Weights of a small GPT-style language model, trained from scratch on English Wikipedia.
Size: width 192, 6 heads of 32 (1 for keys and values), vocabulary 954, 6.88M parameters.
Architecture: RMSNorm before each block, rotary positions, no biases in attention or MLP, normalized queries and keys.
MLP neurons of a small language model. Each row is named by its layer, matrix (gate and up: input weights; down: output weights) and neuron, and shows model dimensions 0-127. Each number is 50 + 15 x the weight over its row's rms, rounded and kept within 0 to 99. A neuron's up and down rows have the sign that makes its largest values positive.
After each neuron's rows, "fires after" lists the tokens most often just before its 100 highest values on Wikipedia text that the model never trained on.

L9.gate401:36 64 45 43 52 74 50 52 42 41 32 37 58 37 56 40 44 45 49 44 58 62 38 33 56 39 46 60 68 63 51 82 14 31 58 73 62 82 07 68 49 59 61 71 70 53 56 65 69 68 35 48 50 64 59 54 51 22 70 45 87 23 46 78 56 73 16 60 34 57 37 53 34 80 47 32 44 43 41 65 55 44 53 54 46 63 38 38 43 43 62 48 32 71 29 66 61 22 31 62 30 62 58 50 58 58 48 34 56 68 79 47 58 37 55 30 33 34 42 37 53 43 45 84 59 52 35 21
L9.up401:79 70 68 34 72 60 45 56 57 79 37 72 40 54 52 44 43 34 64 53 64 46 34 72 35 54 60 31 72 47 56 38 51 36 43 74 85 29 30 59 69 42 47 43 54 43 53 70 45 58 26 99 79 37 43 47 64 62 51 46 42 78 26 58 26 48 36 49 51 36 40 37 49 47 58 61 70 58 51 21 57 57 38 51 51 54 32 59 76 71 59 63 53 46 44 37 59 48 51 45 41 48 50 58 65 39 44 04 33 78 37 58 41 46 36 29 75 41 72 52 60 46 59 41 79 60 64 58
L9.down401:44 70 84 48 35 42 39 56 56 59 38 36 64 51 50 45 51 31 67 52 50 60 47 41 54 29 17 62 63 53 45 64 39 72 22 51 70 52 47 48 53 15 50 87 49 34 80 54 37 55 40 51 58 46 47 44 40 66 40 55 53 74 24 60 18 76 33 60 59 33 50 37 52 34 35 83 66 59 40 46 53 60 51 57 72 43 35 42 51 49 77 52 40 30 59 57 28 54 37 49 17 43 82 51 59 69 37 76 57 66 60 68 61 50 19 26 43 41 30 68 46 30 41 53 58 34 52 45
fires after: " r", "r", " ", " con", " as"

L5.gate185:37 46 50 65 42 61 62 20 54 63 28 44 53 55 56 62 46 55 56 48 53 43 57 49 61 54 39 45 32 40 60 72 50 76 62 36 59 67 41 64 38 23 73 17 73 69 67 62 56 80 52 54 41 77 39 16 55 49 42 67 21 70 58 62 54 74 62 59 32 49 42 14 65 41 44 66 38 63 66 56 19 48 55 57 47 39 39 52 81 41 75 41 53 51 58 01 49 38 52 55 49 52 51 43 38 59 68 52 50 68 32 72 42 53 42 54 19 49 49 31 35 50 50 45 66 29 32 38
L5.up185:46 61 49 64 78 38 37 62 40 24 32 30 68 69 63 62 36 46 45 52 44 32 63 22 44 44 43 44 46 51 51 77 67 40 12 15 29 81 44 18 62 40 62 62 51 83 62 36 42 57 43 41 49 59 52 83 50 70 51 59 36 47 43 34 44 88 57 48 54 64 39 54 44 66 29 51 45 50 42 68 45 56 65 41 48 37 48 45 41 35 63 43 66 44 45 60 61 42 57 33 37 62 55 41 65 30 71 58 55 39 70 68 41 31 62 51 40 15 65 26 39 35 64 55 34 41 59 40
L5.down185:48 42 61 49 43 50 08 50 15 55 39 46 71 67 52 28 47 16 70 64 46 36 43 58 55 68 49 63 56 34 70 37 82 41 77 73 46 38 39 42 52 36 63 37 62 44 68 47 45 34 38 19 54 62 34 47 49 66 50 54 57 79 55 70 62 22 41 60 58 58 47 57 60 58 56 31 56 08 42 52 38 81 52 43 33 29 44 42 51 54 59 51 26 52 71 21 45 68 47 36 50 37 62 26 43 60 53 29 60 43 70 57 36 72 22 45 40 36 57 62 63 54 42 40 68 68 49 62
fires after: " r", " R", " St", "h", "st", "er"

L7.gate412:44 35 45 25 59 67 60 39 63 37 46 49 39 55 54 37 74 30 40 41 91 50 50 36 72 63 48 40 55 35 47 61 38 56 47 23 65 47 71 30 54 38 55 50 43 78 49 48 62 49 35 32 32 42 50 67 45 52 76 36 47 72 73 41 57 45 45 62 44 56 55 61 38 56 74 44 56 37 25 59 38 36 93 52 50 58 63 35 29 66 85 71 26 28 59 52 53 46 32 76 61 65 48 45 65 57 52 51 41 67 50 47 41 56 60 45 49 30 47 59 43 40 59 53 67 60 76 33
L7.up412:38 39 48 57 42 62 47 41 42 52 65 63 56 41 55 41 64 18 36 31 48 52 48 50 45 52 44 53 82 60 68 37 89 54 75 42 46 43 19 69 36 54 50 24 49 51 81 46 49 53 45 64 69 61 46 57 32 64 71 40 50 53 36 50 40 30 29 44 35 29 57 33 40 37 66 28 48 34 33 53 39 53 54 47 34 38 61 45 35 46 68 54 70 54 69 65 44 87 51 70 55 65 51 35 43 00 52 64 36 74 34 14 54 54 49 57 65 57 51 54 69 46 25 68 46 37 58 30
L7.down412:42 54 58 63 28 80 27 61 31 43 68 61 54 50 22 46 58 57 32 65 28 50 70 64 37 49 65 42 66 50 41 49 66 68 62 49 65 41 58 63 57 80 45 67 12 46 54 65 68 72 44 47 35 63 43 76 62 36 38 47 33 33 61 59 56 71 55 62 47 31 45 67 60 17 46 66 43 46 72 53 48 64 48 35 39 49 73 49 56 48 56 42 46 44 68 26 20 61 51 73 66 14 61 38 39 62 40 46 35 41 65 42 35 53 54 59 22 47 53 37 42 62 21 37 33 59 38 53
fires after: "s", "al", "m", "c", "y"

L8.gate164:59 39 64 59 39 54 56 58 44 79 78 53 53 23 42 44 39 66 66 39 62 73 51 43 26 50 56 24 37 56 22 38 67 64 60 60 72 54 77 69 53 45 68 32 62 60 73 53 66 37 65 54 40 44 55 75 67 47 40 33 78 62 63 46 49 65 41 41 38 36 30 30 79 77 63 54 46 39 50 63 36 54 69 49 45 60 62 62 42 48 46 26 68 40 40 46 51 50 42 35 58 47 76 58 54 41 38 38 52 55 82 43 52 89 70 33 40 49 64 86 02 63 50 58 42 41 71 55
L8.up164:57 30 56 56 53 51 51 18 38 42 50 69 46 50 36 48 70 52 67 15 51 63 61 54 38 29 37 73 51 42 21 25 70 51 72 47 81 59 60 54 67 25 57 32 37 60 39 25 66 32 46 64 21 20 56 59 99 30 47 54 54 54 32 72 48 41 51 50 46 39 47 33 69 34 51 33 66 47 34 67 41 63 63 35 40 52 79 50 31 49 40 31 38 23 46 68 55 64 56 67 36 73 45 68 51 43 61 47 71 62 77 32 45 75 47 47 64 35 43 71 36 63 46 40 51 59 74 61
L8.down164:56 62 68 53 41 56 54 51 37 40 59 30 69 37 43 35 63 68 64 39 33 36 78 46 38 48 36 41 26 64 55 62 51 55 57 21 26 74 19 47 41 55 35 62 49 14 65 58 53 37 37 41 36 61 61 37 56 42 35 62 50 47 60 22 53 62 18 52 99 34 57 68 45 38 49 56 63 46 62 50 36 34 13 42 70 44 58 90 52 55 42 47 50 80 39 49 20 45 50 41 48 56 68 56 65 43 41 25 54 46 52 55 47 24 40 43 39 40 42 21 48 51 13 67 70 59 48 38
fires after: "at", "if", "h", "ot", "il", " s"

L14.gate167:72 56 89 39 32 61 72 50 31 62 39 45 45 49 47 35 49 61 46 66 55 65 19 36 55 65 83 51 30 45 67 44 27 33 79 53 49 16 58 54 45 52 76 45 71 67 67 63 74 84 53 50 41 58 22 55 57 62 19 28 46 29 43 30 40 58 47 32 52 14 60 33 63 56 77 53 62 57 77 47 48 59 45 69 62 40 53 65 64 49 35 45 61 78 43 74 53 46 40 54 44 64 34 48 50 60 52 53 16 18 47 70 48 70 68 37 37 48 29 51 53 57 50 59 47 37 47 23
L14.up167:58 52 86 60 53 67 53 81 58 46 64 44 65 60 43 41 54 31 68 15 59 51 29 42 64 63 47 49 61 64 66 32 56 42 64 62 43 56 57 36 40 37 50 31 35 96 47 30 65 87 35 25 50 44 40 57 68 24 35 36 53 55 61 19 56 49 50 49 42 77 51 35 50 49 64 60 19 55 48 44 36 49 45 34 17 45 61 58 50 51 53 58 53 52 40 55 40 38 40 42 77 65 38 63 31 70 45 68 62 83 42 47 57 56 39 38 51 44 52 60 56 29 21 23 51 34 37 34
L14.down167:38 46 31 58 55 44 65 60 20 00 70 59 51 55 58 55 65 57 48 39 72 39 62 47 49 42 20 20 68 54 42 27 57 51 69 77 66 51 41 37 71 55 53 65 14 39 54 35 50 22 55 60 54 54 71 34 50 81 56 48 74 54 62 63 33 70 25 46 42 59 50 55 55 41 34 79 47 42 63 41 70 51 41 31 54 66 62 72 60 47 57 72 31 54 81 61 33 62 77 33 67 53 43 74 36 27 53 44 22 62 74 60 50 67 34 64 57 32 81 53 52 61 58 60 68 41 50 47
fires after: "r", " d", "it", " h", "ov"

L3.gate310:59 58 28 73 25 47 47 34 49 43 41 50 63 63 33 63 40 45 65 45 41 60 52 26 51 86 68 46 36 38 50 73 84 65 50 70 69 59 28 51 35 53 44 92 37 38 46 12 55 44 45 55 36 60 33 67 59 38 64 58 66 37 58 45 40 49 35 21 15 75 49 32 32 59 54 44 40 40 38 47 53 55 52 24 62 32 31 71 40 37 43 14 23 76 30 32 79 36 64 65 57 56 64 75 62 48 50 42 37 43 05 64 56 88 64 51 47 36 57 66 55 53 53 40 57 52 22 48
L3.up310:15 49 61 47 53 57 46 54 18 51 53 65 48 58 52 57 40 32 54 56 40 43 61 32 41 60 20 63 56 51 46 30 32 49 49 52 26 54 38 44 50 43 52 67 48 63 41 65 73 22 70 59 30 56 53 46 39 26 39 51 45 21 51 36 56 66 38 58 47 40 43 36 57 40 39 43 62 60 56 58 78 41 45 35 49 69 24 70 18 38 40 19 64 55 28 72 57 56 58 35 44 49 62 67 60 37 45 18 42 05 52 47 45 82 51 75 30 44 25 62 68 49 60 67 43 80 55 44
L3.down310:61 54 57 48 47 47 57 37 51 84 46 37 64 44 64 59 46 39 35 56 54 56 58 71 65 39 37 39 39 44 44 29 59 49 52 61 42 69 69 70 56 44 76 33 63 46 50 24 66 49 33 51 13 53 27 80 49 23 69 50 72 24 61 55 57 45 56 56 28 29 71 37 58 73 64 55 29 56 59 44 38 54 62 35 63 36 60 58 39 38 49 54 42 64 26 38 64 65 38 48 59 41 13 83 51 53 66 36 54 65 44 45 76 51 49 32 33 42 50 70 83 43 35 61 49 39 60 48
fires after: "nd", " s", " S", "Z", " P", "os"

L9.gate27:80 42 54 60 46 37 19 38 79 54 57 50 44 58 28 74 64 40 52 32 56 18 68 45 30 56 70 44 46 64 37 42 26 27 25 33 51 61 59 53 63 44 59 50 55 46 74 44 48 35 68 86 54 57 37 62 37 26 23 47 54 72 53 29 44 77 32 45 57 73 65 65 52 68 38 24 69 51 33 36 30 44 52 50 69 50 37 44 55 27 40 51 33 51 55 47 51 40 20 49 39 35 63 76 40 42 45 44 35 82 59 59 57 48 42 39 26 68 54 68 78 37 48 55 87 72 50 52
L9.up27:50 40 69 35 76 47 41 33 44 45 56 43 47 27 30 37 24 58 58 62 49 59 50 59 58 67 78 55 78 38 41 55 50 39 45 39 66 44 33 51 61 19 59 42 58 80 52 47 57 46 63 71 84 58 66 28 57 70 45 57 69 43 75 69 78 54 51 31 61 66 73 54 41 17 39 55 51 36 56 64 44 43 53 43 58 34 78 38 49 85 27 36 33 49 66 80 36 25 46 65 54 57 64 49 60 61 09 44 34 68 27 55 71 47 39 24 36 41 60 60 38 48 50 41 48 57 57 30
L9.down27:62 65 30 23 45 34 52 47 49 61 36 61 39 13 29 35 53 59 40 57 63 68 70 46 48 48 38 52 55 43 43 63 46 67 27 41 53 66 46 37 59 56 43 30 34 30 69 31 66 67 64 51 58 38 30 59 64 47 31 62 55 49 80 35 51 35 69 55 48 27 53 72 55 32 47 48 41 54 54 68 30 49 73 49 55 50 52 51 56 89 52 48 39 45 48 55 59 22 33 52 42 50 45 53 37 74 69 37 51 36 35 51 40 52 23 45 65 21 41 45 61 49 66 24 56 74 58 54
fires after: "t", " with", "h", "om", "th", "am"

L3.gate466:58 79 31 53 56 42 34 46 46 54 64 59 40 28 63 59 50 68 82 48 42 46 51 58 64 71 54 40 62 73 56 65 37 74 52 44 30 73 60 59 36 85 40 50 35 63 59 45 55 46 71 55 62 45 39 62 30 44 48 73 19 45 45 76 59 33 47 58 48 47 12 27 56 70 30 53 38 29 68 69 43 27 46 55 47 52 59 43 43 46 50 69 51 56 49 45 47 49 41 17 44 40 26 31 59 74 46 39 52 31 43 13 67 50 35 71 34 44 70 50 35 45 66 46 63 72 21 35
L3.up466:30 45 30 28 28 38 26 44 44 60 59 70 47 44 12 63 67 24 41 42 46 35 43 70 56 38 61 52 79 39 52 71 57 51 38 55 51 51 47 35 46 74 40 80 57 56 34 38 32 60 44 57 54 14 55 31 72 28 60 45 56 53 25 26 61 46 46 71 30 57 48 50 56 48 37 27 33 61 33 83 43 28 30 56 34 23 42 42 76 44 64 43 55 54 48 68 45 26 65 75 40 43 48 57 67 50 43 66 55 49 49 39 17 41 25 43 46 63 38 52 51 64 80 51 77 63 45 59
L3.down466:30 66 44 36 63 36 87 42 60 63 44 34 52 65 51 43 54 67 46 36 49 49 36 44 63 74 55 41 38 67 77 55 59 34 50 49 48 69 61 46 51 47 49 43 50 44 31 60 50 36 70 25 43 86 22 36 28 41 78 58 42 38 48 55 37 42 56 42 38 67 54 57 38 47 53 74 81 33 61 74 46 83 54 55 36 56 58 87 39 68 56 75 54 67 87 38 72 66 62 49 44 73 40 65 67 59 42 53 50 37 54 52 24 82 45 61 54 47 50 51 26 63 60 41 45 60 59 62
fires after: "um", "an", " C", "c", "i", "oc"

L7.gate318:45 80 41 68 27 49 52 35 52 47 36 47 41 63 30 77 62 52 31 26 22 64 61 65 53 53 39 69 55 40 56 66 68 41 55 55 55 36 21 47 28 54 43 93 53 49 53 77 46 55 56 72 33 37 21 65 46 39 70 41 59 44 64 56 51 50 56 62 36 69 42 67 74 44 36 27 47 49 50 49 16 59 34 59 29 45 50 49 13 51 54 66 34 50 44 45 50 52 51 52 68 55 63 63 65 41 67 73 66 50 24 37 40 56 12 46 25 60 70 27 30 50 51 82 33 35 55 42
L7.up318:17 57 42 38 65 44 47 32 63 51 60 58 36 42 76 92 40 63 50 42 41 65 70 23 34 65 50 38 62 40 46 56 40 68 63 49 46 57 46 40 44 80 21 42 31 50 41 77 61 72 54 24 37 50 25 56 58 51 57 50 47 20 68 81 55 70 44 50 87 27 55 64 29 56 60 18 56 60 49 44 57 45 20 67 42 64 63 61 44 46 34 51 50 43 31 56 60 95 55 18 56 54 31 56 47 59 57 31 57 44 50 31 46 35 40 47 43 65 35 43 51 46 50 49 57 56 70 30
L7.down318:45 30 54 39 72 50 60 38 59 92 55 65 62 65 44 13 72 68 22 25 63 43 40 50 53 51 50 23 61 47 51 27 56 58 28 40 67 43 63 48 51 66 52 52 68 69 51 37 40 70 52 37 27 63 70 40 43 54 66 44 39 44 57 59 85 26 43 47 44 31 54 67 27 56 45 71 43 44 33 50 32 49 63 53 35 63 52 59 54 55 47 45 49 44 72 15 30 49 40 59 51 67 50 57 30 64 45 68 37 58 34 37 66 56 70 54 35 61 38 43 56 67 55 31 71 73 38 56
fires after: "re", " s", "an", "'", "c", " S"

L4.gate153:53 33 63 47 34 50 29 63 68 55 31 36 42 42 41 53 80 52 25 36 34 46 38 82 42 56 34 75 52 56 53 43 80 32 72 49 41 55 61 41 31 45 20 67 53 55 17 58 23 64 13 61 39 42 62 50 66 30 64 54 45 36 62 30 53 50 33 43 42 55 55 47 66 51 65 55 57 38 34 50 51 48 55 46 60 27 92 40 35 57 39 43 39 88 61 62 78 47 61 55 42 70 52 51 74 42 49 63 34 62 43 20 47 41 48 49 54 49 40 48 50 60 38 86 30 53 46 34
L4.up153:47 36 65 53 47 69 35 64 42 48 30 32 74 67 46 50 69 41 33 38 57 57 53 69 47 39 52 36 55 33 50 35 64 58 56 44 56 45 72 39 32 49 65 25 52 72 29 77 66 48 60 45 44 34 58 43 43 24 75 39 26 47 42 41 66 53 64 51 36 55 80 52 48 27 29 38 40 39 70 44 59 29 31 77 46 66 90 66 66 58 45 56 73 53 43 37 22 45 38 57 54 62 64 74 72 35 59 84 57 59 65 39 54 49 42 42 52 56 21 75 37 47 49 65 26 68 83 32
L4.down153:46 52 51 53 23 83 49 78 85 45 67 20 37 52 51 45 45 50 56 56 39 42 35 34 57 35 40 48 37 11 69 30 46 59 55 67 57 48 57 42 38 81 19 25 37 72 80 47 52 40 39 50 66 67 45 32 50 36 66 61 49 41 63 60 42 52 26 60 54 21 48 33 69 33 42 61 48 50 57 60 63 61 30 38 56 33 60 50 67 47 57 36 46 66 78 21 27 57 52 60 54 71 57 58 73 49 49 64 45 84 32 40 72 54 75 46 48 54 67 40 75 24 41 76 19 41 34 27
fires after: "e", "i", " N", " M", "ic", "id"

L10.gate343:66 25 25 59 45 54 07 52 49 49 78 41 63 59 75 66 50 49 61 31 29 68 40 65 57 68 66 47 61 36 61 74 38 54 48 48 45 62 46 39 40 43 53 42 78 83 52 29 58 86 56 35 47 52 46 41 41 60 65 52 48 59 26 59 37 62 65 34 49 72 28 66 50 72 51 52 48 47 45 69 48 29 51 16 47 66 54 54 52 27 49 48 38 62 54 03 34 53 45 69 56 59 44 61 55 53 44 66 33 44 37 51 44 71 25 62 33 46 54 41 37 31 21 41 42 35 28 60
L10.up343:44 56 49 45 47 51 37 59 56 29 90 58 34 13 23 42 27 36 46 65 77 43 90 67 47 69 47 47 55 59 30 48 57 41 83 55 53 69 61 37 42 61 59 69 46 55 50 56 37 57 35 52 67 33 41 62 59 52 67 35 61 38 49 48 32 73 25 51 67 72 53 50 62 36 29 25 47 40 39 49 71 59 54 24 68 46 47 55 58 69 59 26 31 61 53 49 44 20 63 48 67 53 60 31 58 45 71 83 49 52 31 47 48 53 47 55 33 48 52 43 44 45 51 50 43 35 32 60
L10.down343:43 52 54 65 39 57 22 33 53 57 64 51 66 38 46 46 56 56 47 41 23 56 64 48 42 39 56 69 54 56 75 49 49 33 37 30 41 47 42 08 34 66 75 57 72 66 45 47 38 51 31 55 48 68 64 60 70 31 41 57 56 72 49 71 48 49 48 43 22 34 32 47 58 54 39 58 57 56 33 37 38 36 50 69 61 44 35 45 96 30 30 72 34 96 39 29 62 54 54 65 39 75 42 18 37 62 23 61 39 53 64 53 51 66 27 19 33 38 63 65 30 53 89 48 47 45 62 45
fires after: "et", "at", "g", "ent", "nd"

L10.gate274:73 71 48 74 35 44 57 74 39 49 34 45 41 55 47 76 45 55 47 64 48 32 48 48 59 78 99 40 64 46 48 23 47 44 44 36 44 82 41 42 30 44 41 42 58 77 45 57 80 59 57 34 79 65 36 46 72 60 37 67 51 21 58 41 24 50 65 36 39 27 30 43 72 54 22 43 14 40 51 73 39 73 65 47 61 48 47 53 35 28 53 50 45 71 69 38 47 38 49 60 55 35 36 34 49 40 56 43 41 36 43 32 56 58 56 51 59 36 38 62 39 39 46 33 80 31 61 61
L10.up274:42 56 51 42 55 49 48 63 36 45 50 48 31 62 41 73 54 69 19 62 71 29 37 50 45 63 37 49 67 86 64 50 53 42 43 43 68 36 53 66 27 44 58 39 37 80 52 29 44 45 73 58 50 44 56 42 47 19 57 40 29 41 37 36 38 57 50 53 56 37 43 20 94 48 31 34 17 43 41 52 43 54 17 56 40 53 55 68 57 46 30 58 76 55 48 42 50 40 50 70 36 50 48 23 57 54 50 27 59 42 47 71 48 79 57 88 53 63 54 64 33 73 52 61 55 53 40 63
L10.down274:70 60 41 67 34 68 89 43 73 52 53 50 71 44 55 65 54 41 57 44 51 53 55 35 42 46 60 73 59 78 58 44 53 43 57 58 75 45 58 40 49 53 09 70 59 48 44 31 49 62 76 45 64 65 55 56 62 61 64 28 48 66 36 56 47 50 50 39 31 47 25 57 33 28 63 73 27 41 33 33 53 12 45 48 58 66 39 61 57 62 37 47 60 55 35 45 28 34 85 45 59 52 36 44 44 30 42 34 52 35 30 76 88 56 28 36 53 27 64 38 35 69 49 33 50 63 33 37
fires after: " ", " I", "an", "i", "h"

L3.gate239:64 33 38 36 25 53 56 53 46 43 30 34 55 35 45 59 71 43 82 27 33 40 27 56 66 79 35 43 96 21 29 60 47 39 41 57 50 50 37 44 57 51 64 53 44 56 24 40 31 68 79 61 51 29 40 49 27 32 66 37 53 72 43 57 49 43 42 47 34 54 46 56 33 39 70 52 44 53 50 62 62 44 39 41 49 63 59 65 70 30 73 39 31 47 43 62 77 50 63 46 72 46 75 35 66 60 72 44 45 53 21 49 55 60 63 62 74 53 56 47 68 32 56 18 81 44 62 59
L3.up239:43 64 44 44 33 70 22 44 66 43 51 42 58 35 37 43 55 46 50 49 54 40 38 93 58 52 34 33 75 43 50 52 39 56 36 46 50 71 30 41 29 75 62 58 54 41 41 77 33 45 02 45 59 41 49 36 40 55 49 46 80 71 59 63 50 81 57 27 53 71 46 50 54 37 45 51 61 32 81 48 36 26 28 69 32 45 79 70 28 43 22 28 41 59 35 48 75 61 48 37 47 70 61 73 59 69 44 56 49 57 36 55 53 32 55 65 69 44 59 64 53 88 47 24 49 69 45 54
L3.down239:39 75 43 43 42 23 33 33 36 69 46 47 43 48 61 48 50 23 31 35 61 40 46 56 53 71 36 52 58 60 76 37 18 28 56 07 63 40 63 50 68 33 70 50 63 59 27 39 50 52 83 43 18 28 56 60 72 38 66 54 46 85 59 68 61 37 38 70 69 58 43 73 51 59 54 55 61 27 46 30 45 58 26 44 51 55 18 37 57 51 60 72 39 51 67 40 42 41 48 28 36 72 52 40 56 38 33 68 43 66 30 35 46 49 36 61 38 71 62 67 39 35 59 35 47 64 59 56
fires after: "g", "ent", "e", " B", "b", "l"

L14.gate175:59 67 37 67 67 30 60 30 41 44 62 45 54 56 53 77 45 71 28 51 60 43 71 75 44 44 47 52 41 47 42 45 59 27 68 63 23 58 59 47 37 46 62 38 85 62 61 44 49 42 52 55 39 53 47 59 62 23 50 37 59 72 33 11 23 95 72 59 36 38 52 44 67 46 55 39 72 48 51 55 36 38 51 57 45 52 66 62 63 37 31 58 50 77 47 74 75 28 55 57 70 48 28 48 55 60 43 64 66 40 49 40 55 36 48 53 23 59 79 44 28 39 60 70 54 49 38 51
L14.up175:44 79 42 48 74 58 52 47 60 44 46 34 37 47 32 45 39 59 42 59 36 61 57 66 59 74 71 09 22 47 68 29 49 54 45 55 51 72 40 54 26 39 48 66 34 43 81 42 52 38 81 36 39 50 59 53 59 44 54 53 54 45 60 34 43 73 40 37 64 34 66 75 58 30 71 21 50 58 57 47 55 59 57 41 44 46 88 73 58 53 42 41 25 76 61 66 71 14 48 32 37 23 61 71 61 28 27 48 52 66 45 69 39 36 50 40 51 48 61 47 65 60 65 16 72 61 46 42
L14.down175:55 49 39 57 52 50 64 61 50 51 74 46 57 42 81 51 77 61 83 47 53 64 26 40 45 29 54 70 61 58 34 55 63 55 56 49 36 67 54 40 67 45 67 27 31 29 49 25 33 44 52 35 31 70 41 28 29 55 57 61 31 62 74 55 76 42 50 67 37 44 51 54 54 38 31 66 53 48 51 58 48 22 46 71 45 58 54 12 44 20 58 45 39 44 47 39 58 46 27 33 59 36 14 48 55 64 58 45 32 40 73 47 51 40 27 50 80 54 55 44 42 71 48 31 40 44 57 45
fires after: " ", "a", " with", " be", "h", "s"

L2.gate382:73 34 88 36 52 47 37 45 38 45 54 45 42 49 41 71 64 47 48 45 45 52 39 36 57 55 26 35 52 38 60 26 65 65 58 34 45 30 65 14 70 39 39 55 35 43 56 48 53 52 79 41 36 76 69 56 38 43 30 38 40 31 39 13 59 37 60 57 47 16 56 57 81 59 58 60 36 80 52 50 63 51 31 36 70 48 79 66 98 48 61 43 22 56 41 18 40 46 39 22 34 64 48 32 54 51 36 32 34 50 56 56 42 61 70 40 53 11 59 66 42 65 78 60 40 32 80 45
L2.up382:47 67 64 63 52 47 37 86 49 77 53 67 40 65 23 58 52 36 18 42 60 52 51 37 49 59 51 38 56 39 64 59 28 67 58 35 44 68 28 44 38 27 65 28 19 30 80 53 66 59 36 46 33 59 45 56 66 47 58 63 78 41 76 31 64 23 44 53 61 46 69 40 71 69 56 43 41 52 35 49 30 27 55 34 63 53 63 47 41 58 61 75 27 58 42 45 46 45 56 46 46 37 31 32 36 92 41 64 42 72 63 67 48 65 49 43 46 38 19 50 65 66 44 40 67 35 27 26
L2.down382:32 53 44 32 73 52 51 15 40 28 34 65 56 52 58 36 48 57 49 51 57 30 50 43 51 34 65 27 64 45 21 51 56 48 55 48 56 44 33 46 72 47 91 49 79 71 75 63 51 43 61 37 35 81 60 38 44 18 59 50 86 42 57 55 22 50 76 70 75 30 24 59 33 69 20 54 36 36 40 57 41 70 65 87 49 49 39 61 48 58 40 68 62 66 45 51 63 47 76 38 47 43 59 55 25 44 44 39 26 49 40 58 32 43 72 37 49 55 45 44 53 26 41 45 43 41 59 76
fires after: "u", "ill", "x", "it", "ov", "el"

L2.gate423:56 58 61 51 52 35 75 45 63 45 57 45 46 25 55 80 45 48 52 51 18 40 79 43 66 50 51 39 44 36 69 66 43 53 75 57 63 33 72 74 44 48 36 59 45 54 43 29 60 53 42 61 34 51 44 68 55 26 30 34 47 60 26 36 44 47 28 50 40 54 34 45 42 45 58 64 54 82 64 58 77 54 26 66 49 44 49 66 52 83 16 53 37 46 38 47 78 68 50 59 34 70 57 55 59 65 23 32 28 49 83 56 71 35 71 63 48 58 47 54 31 28 52 61 20 67 57 10
L2.up423:21 70 40 45 59 57 55 76 50 68 35 27 60 58 56 42 53 48 88 62 32 48 55 59 76 66 60 37 52 36 57 68 27 55 23 39 25 45 52 50 65 42 49 58 66 47 59 46 39 46 50 66 65 48 38 33 64 39 61 47 14 37 28 69 56 31 23 51 74 64 52 66 62 50 57 53 68 69 59 49 47 43 22 42 69 65 20 46 43 64 39 54 46 41 24 39 56 82 80 57 63 48 38 44 65 72 70 40 51 35 25 45 61 09 49 48 56 51 41 42 57 21 46 40 52 56 44 23
L2.down423:48 41 83 35 58 46 52 31 46 53 33 53 48 60 53 39 39 33 29 66 43 77 25 24 59 52 56 87 78 44 54 53 53 41 79 34 47 33 54 30 54 54 62 63 76 64 43 62 50 14 33 16 55 49 45 43 57 57 52 35 31 45 53 55 26 90 57 45 49 40 60 75 60 44 45 35 46 72 24 54 70 47 34 52 42 30 53 54 52 38 37 16 44 59 53 39 62 69 68 67 26 44 59 58 62 43 30 32 49 44 71 43 25 57 27 57 27 61 34 24 57 34 27 43 61 17 48 47
fires after: " c", "h", " C", "c", "an", "a"

L7.gate117:75 80 24 42 81 65 51 56 49 66 34 61 38 62 28 31 63 50 43 47 36 46 54 30 64 63 74 48 39 34 57 75 39 50 46 49 68 63 66 63 50 28 38 41 37 36 34 40 53 42 70 85 43 71 34 28 41 48 64 45 40 40 47 56 33 34 38 53 56 44 50 19 43 56 27 52 44 57 65 60 24 52 27 69 58 56 41 44 41 44 39 51 46 24 32 49 37 83 71 75 37 58 24 60 35 48 30 27 29 79 70 42 39 43 27 24 38 37 56 60 50 63 34 50 36 53 31 22
L7.up117:68 65 57 50 65 44 50 67 42 64 28 47 62 51 32 34 58 67 59 41 36 62 31 42 77 59 70 46 39 56 58 48 51 50 54 49 61 73 37 50 64 05 35 35 61 20 31 33 56 41 58 69 24 50 60 13 54 48 47 55 70 44 42 49 36 51 44 36 54 44 43 37 79 26 38 45 47 51 62 48 26 25 40 22 38 69 46 30 60 53 64 50 35 26 51 72 53 82 54 46 43 64 35 55 43 56 48 29 33 41 31 24 49 33 45 40 47 44 69 74 38 68 41 53 68 58 56 46
L7.down117:33 43 76 29 74 33 60 69 40 38 51 44 30 31 83 46 77 48 53 61 61 34 70 71 51 59 52 40 20 61 61 37 54 39 36 56 59 68 41 59 35 43 55 66 63 61 38 46 61 55 73 28 61 41 62 35 21 60 45 53 42 63 60 59 42 57 77 48 61 38 60 49 37 40 29 62 44 31 26 29 41 35 83 27 57 57 58 63 34 58 43 61 40 40 34 33 69 63 32 17 67 58 62 44 69 35 65 46 65 44 42 30 52 66 27 37 53 44 66 50 35 52 61 56 73 42 81 62
fires after: "r", "h", " C", "g"